{
  "n_kv_head": 3,
  "norm": "layernorm",
  "norm_place": "pre",
  "init": "uniform",
  "init_std_down": 0.0,
  "lr": 0.00968,
  "lr_mult_down": 2.0,
  "beta1": 0.93,
  "warmup_steps": 200,
  "decay_fraction": 1.0,
  "dataset": "wikipedia_en"
}
MLP neurons of a small language model. Each row is named by its layer, matrix (up: input weights) and neuron, and shows model dimensions 48-111. Each number is 128 + 32 x the weight over its row's rms, rounded and kept within 0 to 255.
After each neuron's rows, "fires on" lists the tokens most often at its 100 highest values on Wikipedia text that the model never trained on.

L2.up716 [ 93 130 123 207 154 147 132 105 141 136 114 111 218 133  85  61 197 120 118 113 107 117  88 143  63 184 118  76 163  91 142  86 159 114  88 132 113 131 135 143 147 171 162 137  90 154  92 163  89 165 130 101  91 211  94 119 145  99 154 138 107 202 111  73]
fires on: "y", "r", "er", "pp", "u", "pen"

L4.up602 [167  94 161 109 173 156 166 103 149 172 102 108 142 138 146 200 127  99 189 112 110  90 110 153  80 115  78 100 166 144 133 151  44 117 154 154 134 104 139 162  81  91  79  88  66 169 187 164 136 143 102 125  73  77 123 112 118 153 136 120 158 107 110 135]
fires on: "ar", " from", " code", " pre", "le", " following"

L5.up24 [140  37  89 171 136 158 149 139 121 166 125 162 138 132 113  84 123 140  83 137 102  84 124 180 132 125 146 139 102  77 111 166 133 155 117 125 118 116  91 167 127  97 139 153 141 148 145 132 108 185 130 141 118 118 108 164 135 168 136 143 125 150 144 113]
fires on: " and", ",", " or", "t"

L4.up760 [ 41 127  95 146 221 133 164 109 116 117 190 151 127 158 144 161 170  78 154 159 145  86 117 129 117 152 119 154 136 112  96 135  82 147 167 137 153  94 115 130 158 149  86 102 153 184 102 140 176 144 170 163 107 126 107  73 156 153 146 155 140 127  73 139]
fires on: " of", "9", "t", " to", "s", "ing"

L4.up38 [132 185 153  92 177 138 129 121 111 127 114 115  65 228 102 159 131 127 123 122 167 157 110 131  64 185 129 115 101 130 121  92 104 106 113 140 126 185  79 119 132 124 166 119 114 127  92 126 149 139 102 159 148 146 166  98 172 158 135 152  85 172  98 155]
fires on: "al", "y", "or", "ing", " (#", "i"

L8.up560 [ 40 115 121 138 154 168 137 108 128  49  90  90 133 145 150  93 134 158 124 157 108 152 188  97  92 129 122 123 126 117 169 155  81 108 104 120 143 140 146  87 144  76 129  51 121 180 150  70 141 138  99 184 142 123 132 115 115 155 138 100 137 137  62 169]
fires on: " ", "s", " all"

L9.up5 [145 155 138 113 109 132 169 135 145 147 161  97 128 134 103 202 115 106 115 145 113 166 162 129 125  69 107 135 190 128  78 147 170 146 102 155 146 115  93 102 137 126 108 100 162 129 133 108 138 132 126  44 124  70 151 159 129  70  79 165  78 171 143 106]
fires on: ".", "1", "5", "6", "9", "4"

L2.up2 [165 124 140 160 135 119 123 110 153  86 137 103 116 178 103  88 161 147 154 147 142 172  87  99  96 220  92 190  93 111 120 146 118 139 143 164 141 128  97 154 134 101 116  98  48 113 153  95 148 127 134 125 152 141  80  83 127 154 111 141  62 156 159  70]
fires on: "ki", "y", "i", "ya", "ti", "ick"

L4.up211 [147 156 109 126 123 106 129  82 136 164  97 118 147  96 124  53 193 131  96  89 116 110  61 143 145  84  96 174 170 123 115 107 141 109 100  88 155 197 188 105 136 135 117 120 119 126  87 190 110 103 147 190 184  76  78  81 216 133 124 169 203 138  79  91]
fires on: ",", "ron", " Ocean", ":", "ang", "wick"

L4.up646 [165  42 104  88 126 119 141 129 125 134 117 132  95  91 156 128 129 125 116 113 119 153 127 125 150 188  92 117 169 137 164 129  90 119 104 118 112  96 116  97 132 106 122 165 105 152  87 131  95 169  84 136 151 112 162  93 117 116  75 111 116 131 128 179]
fires on: "y", "f", "d", "th"

L5.up85 [195  48  79 140 122 107 128 124 107 144 158  96 137  96 129 149 141 168 141 160 149 132 165 153 155  77 162 133 149 138 121 145 103 118 169 132  77 159 171 100 146 120 152 110  75 128 141 120 129 112  83  97 192 107 149 130 109 147  86 136 146  63  96 113]
fires on: " by", ",", "://", " Density", "c", " code"

L8.up469 [149 121 173 105 128 116 137 111 138 126 113 156 129  85 158 113 148 173 149 144 111 138 138 124 133 189 201 103 137 127 161  91 111 166 117 132 103 129 131 102 128 144 119 107  62  98 176 135  85 123 167  76  78 116  55 126 118 142 134 155 142  55  58 130]
fires on: " (", " \"", "phy", "ly", "lo", "\n"

L4.up155 [ 32 182 101 122 166 154 108  70 129 106 148  95 115 183  87 171 156 151 117 156 133  93 176 101 155 140  89 124 127 149  86 102 159  75 148 115 157 146 128 166  82 125 111 118 162 185 132  97 164 155 130 177 102 155 161 133 138 142 127 157 108 151 148 171]
fires on: "ing", "9", "cre", "s", " ==="

L4.up197 [153 135  91  85 120  94  53 105 130 129 132 117 117 155  89 133 130 118 197 117 162 145 140 152  81 100 142 125 131 134 149 138 172 114 153 121 159 153  99 221 138 113  57 143 163  71 116  79  79 116 160  96 130 141 145 152  69 104 169 115 125  97 147  91]
fires on: "s", " they", "ets"

L2.up657 [102 160 208 150 112 138 106 133 138 108  95 151 134 158 144 124 174 137  94 135 124 113  74 145  96 138 154 138  97 127 105  83 134  84 103  77  94 118 148 141 117 128 103  67 147 141 133 133 120 118  83 197 129 113 131 114 142 168 124 178 129 126 124 135]
fires on: "0", "6", "re", "s", "5", "4"

L9.up688 [120 202 126 151  74 177 126 107  89 105 128 108 109 157  84 163 137 136 127 142 135 126 171 132 145 178 118 131 135 155  43 151 117 155 161 131 131 145 113 130 102 131 159 109 109 132 126 116  89 119 163 156 141 146 108 155 110 156 143 133  76 160 150 179]
fires on: "1", " that", "8", "9"

L4.up515 [ 77 196 132 128 124  87 108 106 135 161 172 111 183 149 154 107 145 107 109  80 127  93 105 189  84 140  76 142 123 179 116 181 139 172 171 116 121 101 151 177 164 118 209 118 163 179 141 164 102 147  94 130 118 131 129 107 110 187 127 136 115 183  98 129]
fires on: "s", ",", " type", ":", " of", "km"

L5.up298 [148 146 143 121  98  91 129 168  89  96 155 123  77 104  79  74 146 165 137 101  76 160  92  90 143 133 182  93 220 142 168 112 134 136  76 119 131 172 165 105 111 158 172 141 113 151 161  81 153  68 132 105 102  91 137 126 155 103 119 106 111 164 102 156]
fires on: "-", ",", " and", " was", " &"

L2.up220 [130 157 155 122 115 109 113 121 185 216  52  96 187 160 118 102 128 156 128 124 119  93 116 112 133 146  90  90 149 148  58 137 153  39 162 141 164 121 144 110 115  89 144 123  63 108 147 111 116 148 139  43  98 190 135 105  76  75 127 187  90 130 140 139]
fires on: "y", "er", "ed", "in", "n", "ly"

L8.up100 [134 169 111 116 168 163 118 125 129 132 183 174 111 130 105 111 135  82 133 169 115 188 155  90 126 136 143 133 134 163  65 148 137 137 109  91 179 143 147 153  99 130 115 106 135 118 116  90 147 140 115 131 112 136 131  48  96 138 118 117 120 110  86 136]
fires on: " |", "ed", ";"

L9.up590 [ 87  91 169 116  33 157 106 149 122 156 124 158 150 158 154 101 166 107 134 134 102 111  81 157 133 131 150 172 161 113 121 112 156  73 180 142 115 130 123 161 134 104 108 130  94 140 171 107 124 122 153 122 113  84 108 142 116 131 124  65 141 122 121 120]
fires on: "'", " de", " and", ":", " the", " &"

L5.up496 [131 147 148 146 207  61 114  96 117  94 170  84 121  91 176 147 103 156  98 119 127 206 168 108 144 139 114 110 139 133 140 141 135 154 145 149 159 111  91 191  75 120  95 199  86 127 114  93 148 166  96 118 154 122 189 105  72 156 100 177  96  96  69 155]
fires on: "N", "^{", "\n", " |", "-", "ing"

L2.up81 [133 132 140 155  93 161  54  84 196 101 125 119 124  85 139  95 158 125 123 147 152 137 133 113 133 137 163 129 141 153 134 159  88  93  51  95 142 155 151 113  47 118 110 122 150 135 106 175 136  73 177 150  81  68 167 126 133 142 177 155 159  91 127  66]
fires on: " John", " Robert", "id", " Walter", ",", "ang"

L2.up261 [152 165 101 163 122 140 124 122 193 179 120  34 123 120 160 136 126 131 129 114 135 119 116 108 122  93 141 109 160 147 115 158 145 149  87 169 151 130 116 170 116 158 143 112 112 133 114 146 169 142 118  84 132 143 167 130 127 124  99 189  63 113 146 170]
fires on: "é", "ing", "re", "-", "part", " Le"

L4.up103 [158 127 166 154 107 101 151 124 130 112 173 155  75  85  95 149  71 164 143 130 124 112 139 150  55 204 120 171  74 151 129 138  87 113 126  99 104  73  91 174 131 104 118 141 161 129 107 135  99  75 124 123 143 105 100 141 122 160 167 129 111 173 111  57]
fires on: "th", "n", "h", "el", "al", "man"

L5.up737 [109 102  88 122 190  97 125  96 115  69 112 146 106 156  51 103 111 141 142 151  99 144 151 123 108 122  91  93  97  98 134 126 112 147 127 152 191 113  80 206 111 129  70 158 163 128 129 161 139 167 139  96 148 144 175 179  95  88 139 106 187 113 129  87]
fires on: "s", " positions", "ers"

L8.up420 [121 169 115  92  93 139 165 174 100 175 101 137 102 102 131 142 132 120 116 129 140 211 124 171 165 139 114 130 160 158 113 135  65 104 108 158 102 157 156 156  91 121 135 142  90 188 141 109 136  89 187 101 113 135 129 181 144 155 118 130  93 141 144 150]
fires on: "5", " and", "6", "9", "8", ","

L4.up356 [ 71 174 125 149 167  98 136  68 152 108 132 110  94 123 111 127 185 204 128 102 152 165 140 127 133 139 143 108 153 128 147 142 100 138 143 137 147  78 106 151 139 144  87  78 133 126 130  48 155 110 154 164 138 152 154 124 154 115 163  83 114 130 116 156]
fires on: "ing", "s", "ions", "es"

L8.up259 [138 106 109 153  93 173  65 105 151 114 153 163 159 189  80  82 178 132 120 128  44 170 124 112  98 154 120 129 126 132  98 126 154 155 121  92  77 184 144 169 134  80 110 159  48 123 128  94 114 151 124 142 191 106 123 160 100 176  91  94 108 133 126  86]
fires on: "'", ".", ":", "qui", " than"

L4.up489 [122 111 126 106 138 103 161 105 137  67 105 113  52 137  43 130 133 150 109 146 127 130 155 152  91 163 152 137 129 109 116 113 163 142 135 142 163 107 180 117 125 158 191 113 130 129 153 102 121  96 127 177 122  59  63 121  84 122 132 120 127  88  87 113]
fires on: "ed", "er", "se", "s", " by"

L4.up158 [100 163 163  93 133 101 139  94 128 158 181  88 182 122 128 104 148 133 183  79  88  96 147 143  42  86 107 135 116 149  84  94 148 119 186 138 143 135 121 143 126 121 121 112  98 171 104 174 165 127 147 155 128 118  64 134 102 155 188 205 156 148 123 137]
fires on: " of", " century", " high", " –", "°", " type"

L4.up222 [125 137  92 122 200  77 101 137  88 107  96  90 115  83  47 115 114  92  76 101 168 137 185 132 109 119 133 100 148 122 119 143 111 120 126 150 205 122 153 239 128 119 137 147 129 191 108 154 115 129 113 128 110 127 101 118 133 110 140  99 191 117 121 148]
fires on: " as", "t", "s", "er", " also"

L5.up381 [147 111 154 171 118 141 141 107 153 137 118 123 151 116  94 148 155 161  74 109  75 165 119 166 114 145 168 115 154 185 102  90 159 139 112 148 115  97 156 107 117 153 136 156  75 126 178 107 120  82 152 164 154 130 112  77 134 125 145 135 212 135  98 180]
fires on: " \"", " ", " (", "air"

L2.up48 [ 79 107 148 132  75 154 177  70 125 141 133  59 193 116 187  60  91 201  87 170 124 162 159 157 136 120 171 114  91 124 136 171 115 162 130 183 138  94 130 141 138 157 188  59 153 153 193 115 135 120 142 117 108 135 140  94 141 133 141 169 147 129 104 154]
fires on: "g", "s", "h", "t", "er", "r"

L2.up118 [ 92  77 166 101  87 174 151  97 117 103 119  83 135 100  94 121  77 151 116 149 124 149 115 112 129 118 138 172 192 158 121 145 125 131 107 164 159 113  83 177 133 155 142 101 106 127 155 135  96 160  74  88  85 140 140 130  84  92 143 149  84 148 187 133]
fires on: "e", "er", "s", "ly"

L9.up702 [121 102 111 122 102  61 146 147 127 104  78 152 136 127 145 156  94 214 160  58 125 160 216 131 131 113 137 112 103  78 149 193 175 131 125 169 124 111 140  86 119 143 105 139 130 112 135 159 122 177 121 158 130 113 164  88 145 160 111 102 108 160 108 128]
fires on: " |", "-", "%", "1", "rd", "2"

L9.up410 [189  96 150  91 108 124 162 110  95 120 130  52 203 163  65 107 148 136 129  79 123 102 169 167 135 119 134 169 135 138 114 193 153 195 128 146 133 116 113 106 117 137 138  81  96 151 160 135 137  98  71 129 171 163 165 110 123 105  92 135  96 113 102 127]
fires on: "t", "g", "k", "it", "eb"

L9.up722 [187 149 145  97 122 142 124 119  77 130 143 148 112 109 124 107 140 178 127 138 141 167 135 205 125 155  79  56  95 136  95 153  64 148  71 104 151 141 161 164 156 110 159 156  25 121 133  52 144 161 129 130 125 140  95  85  75 173  87 127 107 115  96 104]
fires on: "\n", " |", ")"

L4.up657 [132 145  81 128  96 112 137  97 122 119  96  87 157  94  93  99 161 107 126 106 101 139  69 132 117 132 160 174 165 133 111 138  80 145 158 124 123  86 145 136 156 160 116 173 133 163  64 114 138 126  70  83 147 122 190 165  63  81 154 136 209 178 117 132]
fires on: "–", "Career", "|---|---|", "9", "7", "s"

L4.up256 [137  88 174 129 192 140 188 105 115 168 156 126  85 113  93 100 106 128 164 104 157 135 123 178 147 135 163  89 120 131 116 164 159  62  59 146 152 132 123 179 102 154 107 158 186  63 170 156 127 129  79 182 102 157 116 189 106 142 115 126 116 108 102 108]
fires on: "e", "t", "s", "8", "J", "a"

L2.up430 [141 105 124 163 127 169 146 134 131  71 157 140 152 129 129 138  97 179 116  93 123  84 136 129 154 181 163 114 148 112 151 147  96 129 109  98 127 132 117 127 134 186 116 101 174 153 115 194 144 145 151 178 144  93  99 143 100 138  47 141 104 135  86  73]
fires on: "s", "ris", "ce", "."

L4.up407 [145 112 113 148 138 166  74 120 158  71 166 103 154  98 119  79 104  82 126 126 138 141  89 139 106 155 181 166  86 148 149 105 146  82 139 172 119 119 187 159  67  94 118 119  89 136 103 156 103 100 155 144 136 137 101 163 131 164 196  88 127  91  97 133]
fires on: " is", "ian", "o", "es", " American"

L8.up147 [153 130 135 110 121 143 169 107  94 147  89 123 202 165 174 162 144 111 172 137 138 127  95 191 125 154 122 123 163 104 111 127 106 167  73 158  96 110 168 161 149 121 109 152 125 110 112 107 115 139 161 101 143 117  56 136  70 129  90 104 100 126 161  66]
fires on: ".", "-", "\""

L4.up701 [142 194 192 146 163  94  71  94 117 103 135 168 173 142 133 105 153 136  48 100  84  95 123 111 137  91 161 113 147 115 102  94 116 134 179 104 135 147  72  96 108  60  91 110 151 119 152 155  99 108 129 108  41 156 143 113 175  99 154 165 106 119 164 160]
fires on: "-", "–", "e", " office", ":", "="

L4.up557 [146  98 157 160 139 112 104 118 166 101 140 123 154 144 127 127 121  87 127 118 103 175 107 128 109 141  63 220 151 143 162 166 167 168  90 156  77 133 191 115 150 135 137 107 109 118 157 148 158 127  64 103 150 136 102 107 137 161  97 113 129  95 136  51]
fires on: "e", "'", ":", "ward", "a"

L8.up482 [144 127 202  81 160 158 118 112 133 181 187 136 123 142 146  95 168 102 148  82 146 102 132  64 143 172 165 111 204 128 105 149 157 150  97 126 137 105 123 146 116 105 107 107  73 138 105  89 120 183  94 132 102  64 143 106  90 184 179 124 139 112 138 216]
fires on: " |", " and", ";"

L5.up378 [168 136  88 123 126  95  95 168 114  81 111 184 137 119 131 114  64 102 113  99 128 105 132 105  94 168  87  95 141  95 131 131 144 141 141 149 128 106 157 118 128 139 121 221  87 113 177 178 144  93 131 125 108  91 139 109  62 131 168 118 168 180 162 137]
fires on: "0", " It", " which", "^{", "bra", "It"

L2.up377 [ 43 151 141 122 156 148 145 175 144 123 163 150 124 143  93 148 142  74  74 171 140 115 101 167 146 134 151 100 192 127 135  98 146 155 117 160 102 141 154 101  93 114 208 126 114  94  81  90 113 129  69 104 125 130 130 187  83 180 111 105 151 134 122 114]
fires on: "ed", "ist", "on", "ar", "ter", "the"

L4.up570 [ 88 150  76 122 150 123 134 113 122 113 152 121 145 173 140 172  85 137  85 101 166 104 152  91 118  94 131 179 125 102 107 140  85 163 151 139 124 201 108  84 148  88 150 106 136 147 148 113 162 143 150 128 153 131  93 186 170 200 132 120 192 205 152 122]
fires on: "al", "ed", "2", "able", " view"

L4.up257 [166 119 101 106 136 127 111 139 120 100 117  92 139 148 127 185 102 145 132 117 153 151 171 167 154 170 144 127 116 130 160 121 153 151 129 157  87 147 172 139 115 110 142 102  68 244 134 140 175 139 135  84  76 106  87  87  90  70  93 154 141  94 157 146]
fires on: "9", "2", ":", " is", "5", "):"

L2.up196 [ 85 130  48 127 141  94 137 115 137 101 166 117 150 120  56  83 173 142 156 152 152 134 119 131 132 112 131 180 104 111 134 155 102 142 136 169 136 149 151 104 140  94 185  79 114 138  83  80 140  83 133 167 206 108 196  76 167 123 143 162 141 134  56  78]
fires on: " by", "s", "st", "ing", ",", "°"

L5.up79 [151 126 143 171  66 112 136  55 155  99  96 102 130 195 107 163 148 192 122 146 145 124 139 134  91  91 100 214 164 104 117  79 108 122 117 144 121  51 200 104 139 122 157 122 172 136 173  85 112 166 180 112 130 120 217 109 105  81 110 114 122 135 137 180]
fires on: " she", " the", " he", "3", "9"

L4.up291 [127 127 103 128 136 148 167 100 130 134 127 124  95 112  95 114 172 113 159 137 113 145  99  91 138  83  85  78 133 177 116 168 147 109 167 117 119 153 171 137  84 118 152 105 127  89 118  88 126 110 138 105 134 135 192  87  80 188 150 121 158 166 166 128]
fires on: "ing", "ed", "\"", " Best", " listing"

L5.up672 [112 164 181 117 106 116 164 103 104  96 100  98 121  97  63 123 115 193 131 172 159 177 141  85 100 155 141 116 128 100 126 154 139 135 175 140 118 149 122 186 111 154 123 110 167 161  99 147 154 136 129 137  96 125  89 156 108 128 117 169 157 110 151 104]
fires on: "d", "4", "th", "y", "5", "9"

L8.up246 [126 196 130 167 176 127 135 130  92 119  42 136 158 169 136 130  91 134 130  62 123 146 177 151  82  93 141 120  91 127 101 160 114 161 149 119 125 153 152 190 118 163 109 128 144 128 101  73 103 156 138 125 165 154  78 162  74 131  98 154 120  89 131  98]
fires on: ".", "a"

L5.up313 [100 125 151 135  80 112 163 139 145 113 132 146 132 142  65 143 110 140 107 117 192 186 112 130 146 122 171 132 163  81 118 161 175  80 126 184  86 157 162 110 148 132 118 104 121 185 112 160 133  66  91 153 155 146 118 136 106 155 107 152 170 115 145 110]
fires on: "5", "4", "te"

L9.up312 [113 182  99 129 160 103  91 137 132 136 117 105 114 135 137  64 121  79 147 156 120 133 153  98  70 179  93 148 118 159 113  88 171 154  95 101 165 124 107 171  92  93 123 172 141 115 176  91  79 139 155  82 116 197 200 144  56 156 128 145 122  90  91 138]
fires on: "–", " |", " to", ".", ","

L2.up332 [118 112 146 128 166  97  84 139  55  95 109 145 131 216 124 123  93 117 163 193 111 123 163 162 127 127 155 185 130 145 144 205 124 136  61 160 138 110 197 159 107 162 109  69 117  92 116  83 141  86 155 174 141  87 115 151 105 116 229 190 146 125 184 105]
fires on: "s", " Ho", "0", "ever", "i"

L5.up686 [117 101 122 112 137 112 120 104  96 124 162  96 140 140 104  91 195 151 112 113  78 161 115  93 175 144 110 121 116 110 156 107 110 142 152 110 152 144 133 194 115 143  92 142 105  87 111 112 130 110 176  72 158  71 149 145  49 112 131 123 140 137 140 104]
fires on: "s", "-", " South", "–"

L2.up701 [165 145 134 136 104  29 186 164 151 211 131  91 171 163  91 127 106 142 106 151 150 154 109 159 137 137 165  92 143 142 167 147 171 118  97 152 139 136 117 184 108 132 206 136 113 120 132 117 135 122 167  15 126 157 109 138 105 119 149 165 152  72 121 154]
fires on: "e", "al", "en", "a", "ed", "et"

L4.up764 [126 115 187 192 142 161 178 136 100 139 166  99 103 124 119 104 116 154 139 117 102 132 173 140  74 129  87  24 151 118 178 135 116 166 107 106 123 110 137  99 136  97  60 152 104 125  54 181 142 127 119 121 140 153 125  46 141 124 155 121  79 120 102  78]
fires on: "r", "y", "di", " shelter", "dy"

L9.up557 [145 119 139 142 122  98 141 149 119 118 174 146 162  88  64 116 153  88  99 158 116 158 135 177  86  91 186 133 141 108  87 156 143  82 184 163 108 108 184 175 105 105 106 147 122 167 144 103  91 138 115 113 114 160 124  89 114 141 122 165 130 105  66  88]
fires on: "4", "3", "2", "0", "5", "1"

L2.up294 [138 123 153 162  85  87 132  72 103 125 178 130 161 170 104 149 140 124 158 174 102 140 139 138  86 174 140 122 145 135 133 138 160 167 120 206 187 133 109 106 113 116 216  74 112 129 102 111 158  92 165 128 133 112 168 145 106 144 169 187 155 107  99 160]
fires on: "or", "ch", "al", "ic", "ed", "ur"

L5.up293 [ 96 109 174 114  90  63 135 126 181 107  64 151 142 145 103 134 189 177 102 137  81 132  95 101 112 101 139 109 167 161 167 123 145 134 143  75 133 111 125 177 108 121 121  89 128  65 113 131  75 126 141 171 110 128 102 147 148 142 138 193 125  96 165  93]
fires on: " \"", "0", "5", "-", "3"

L2.up759 [ 60 147 129 119 153 100 156 103 146 149  80 169 128 117 137  95  85 147 119 197 159 142 131 178 107 103 119 154 150 110 173 113 153  98 171 179 203 130 193 170 149 150 129 118 126 171 119 106 137 120  43 164 143 129 160  92  57 120 152 164 211 146 102 141]
fires on: " f", " Bur", " kg", "F", " details", "vo"

L4.up716 [189 121 112 189 165 198  89 113  81 201 133 110 126 144 164 137 146  92 151 107 143 113 110 129 160 197 102 123 113 129 140 114 163 168  96 159 150 164 146 112 182 113 120 129 143  51 143  64 138  88 112 128 107 148 117  93  68 133  67 150 139  97 122 105]
fires on: "ar", " only", "-", "s", "z", " Ram"

L5.up312 [135 108  99 139 144 128 118 118 142  98 145  82 118 162 111 123 169 128 181 180 159 147 113 157 142  83 169 194 111 110 124 140 115 110 189 156  79 112 201  53 142 136 177 116 114 181 166  76 145  98 163  71 185 135 128 111 113  85  77 132 150 154 107 157]
fires on: "0", ",", "c", " place", "ul"

L4.up106 [105 163 154 122 165 130 150 109 119 122 104 142 134 127 100 110 187 133 145 133  87  95 156 109 156 178 205 160  71 147 144 107 112 165  98 138 157 182 107  84 103 167 125 118 135 156 173 133  87 125 188 115  87  94 104 110 158 134 171 171  99 119 100 161]
fires on: "-", "–", " released", "s", " place", " to"

L2.up453 [165 117 146 127 164 107 100 144 106 149  97 150 142 128 130 119 176 112 183 114  94  85 118 134 144  43  85 120 160 138 107 164 130  89 149 163  94 103 145 147 102 143  99  93 172 135 151 111  70 176 118  80 151 123 144 175 169 108 161 157 158 109 189  95]
fires on: "2", "s", "m", " largest", "ft", " Number"

L4.up414 [149 117 161 157 147  83 208 129 143 165 109  97 169 202 101 195  98 163 127 141 144 184 178 147 139 102 105 125 144 127 116 172 135 120 134 199 152  81 112 113  70 121 141 140 126 190 164 182 130 135 179 114 128 101 139  82 113  92  98 116 129 131 161 116]
fires on: "4", "2", "1", "9", "3"

L9.up699 [ 79 133 143 160 179 105 149 158 112  96  98 101 151 151 121 173 122 137 129  98 124 159 102  43  64 102 121 188 159 208 128 142  83 187 107 163 101  93 121 129 113 104 153 141  70 109 148 128 179 106  76 108 144 104 163 107  87 129  98 128 107 103 147 170]
fires on: " ", " to", "-", "\n"

L9.up580 [ 68 128 140 123 141 106 146  75  91 133 142 164  87 125  85 110 101 102  95 139 146 107 169 116 137 121 143 110 157 156 148 117 158 162 140 157 118 154 174 119  75  97 152 140 153 140 147  84 112 135 137 137  98 107  54 169 117 117 163 147 110 100  84 156]
fires on: "'", "s", " their"

L8.up275 [112 119 196 142 116 167 118  95 152 129 103 113 156 152 161 132 152 155 116 148 140 129 115 174 129 208 114 102 138 121 142 148  54 154 107 191 143  97  79 149 186 137 100 126 121 123 140  71 104 139 138 149 182  90 169 152  51 108 119 162  91 127 180 184]
fires on: " in", ".", " on"

L5.up250 [157 125 157 148 180 177 176 174 116 152  76 115 128 193  76 103 104 140 164 124 118 114 123 184  97 171 158  94 123 127 134 157  71 132  88 149  88 117 140 118 124 193 105  78 102 169  86 172 181 129 137 141 129  82  94 126 173 156 145 124 111 187 100 134]
fires on: "s", ".", "r", "ru", "born"

L5.up415 [168 157 153 115 144 100 158 110 149 163 136  99 125 183 142  82 124 171 144 150 166  79 119  89 106 165 131 153 130  97 116 112  82 150 140 153 153 169  85 160 173  90 163 169  84 117 139  85 123 111 125 128 150 125 121 142 138 207 114 102  63 170  84 130]
fires on: "′", ":", "al", "°", "wi", "2"

L4.up631 [140 137  53 142 165  87  96 108 157 149 157  71 107 128 100 145 100 116 157 102  93  92 108 198 156 133 140 114  99  75  92  95 101 151 153 185 166  87 109 136 114 167 115 114 168 110 164 122 135 164 159 196 134 161  82 176  87 139 130 106  97 143  41 108]
fires on: "es", "s", "se", "re", "e"

L5.up106 [135 121 129 127 108 124 155  72  60 148  41 189 135 109 171 163 133 152 128 143 101 121  91 149 101 185 134 131 124 119 108 176  96 155 150 110 100 150 106 148  88 136 147 107 191  99 166  93 151  96 147 150  73 122 121 119  99 159 143 118  80 111 163  94]
fires on: ".", " |", "\".", ")."

L2.up177 [ 91 145 137  97  79 132 106 148 164 132 129 206  44 122 136 176  86 125 118 115 148 120 136 148 130 118 150 159 179 102 110 129 143 100 154 189 148 104 144 124 124 157  78 121 117 160  77 147 136 115 100 169 121  84 145  91 151 178  81 124 119 130 141 146]
fires on: "ed", "5", " following", "3", "pi", "7"

L4.up148 [120 104 119 156 132 137 135 168  74  87 134 129 147 130 127 115 156 148 156  96 145 123 123 142 122 151 170 130 169  90 197 175  95  52  82 145  97 136 137  97 152 212 100  92 137 122 171 105 117 145 182 136 162 129 141 105 160 152  64 128 141 121 156 125]
fires on: "s", "-", "ment", "e", " to", "."

L8.up618 [167  93 153 153 165 104 150 100 118 120 120 100 103 145 125  89 145 101 169  63 142 112  92  95 170 131 101 123 136 127 101 152 114 120  77 174 180 119 131 146 129 149  92  97 190 180 123 113 103 183 152 132 148 112 139 118 124  98 162  96  86 120 122 106]
fires on: "s", "2", " properties"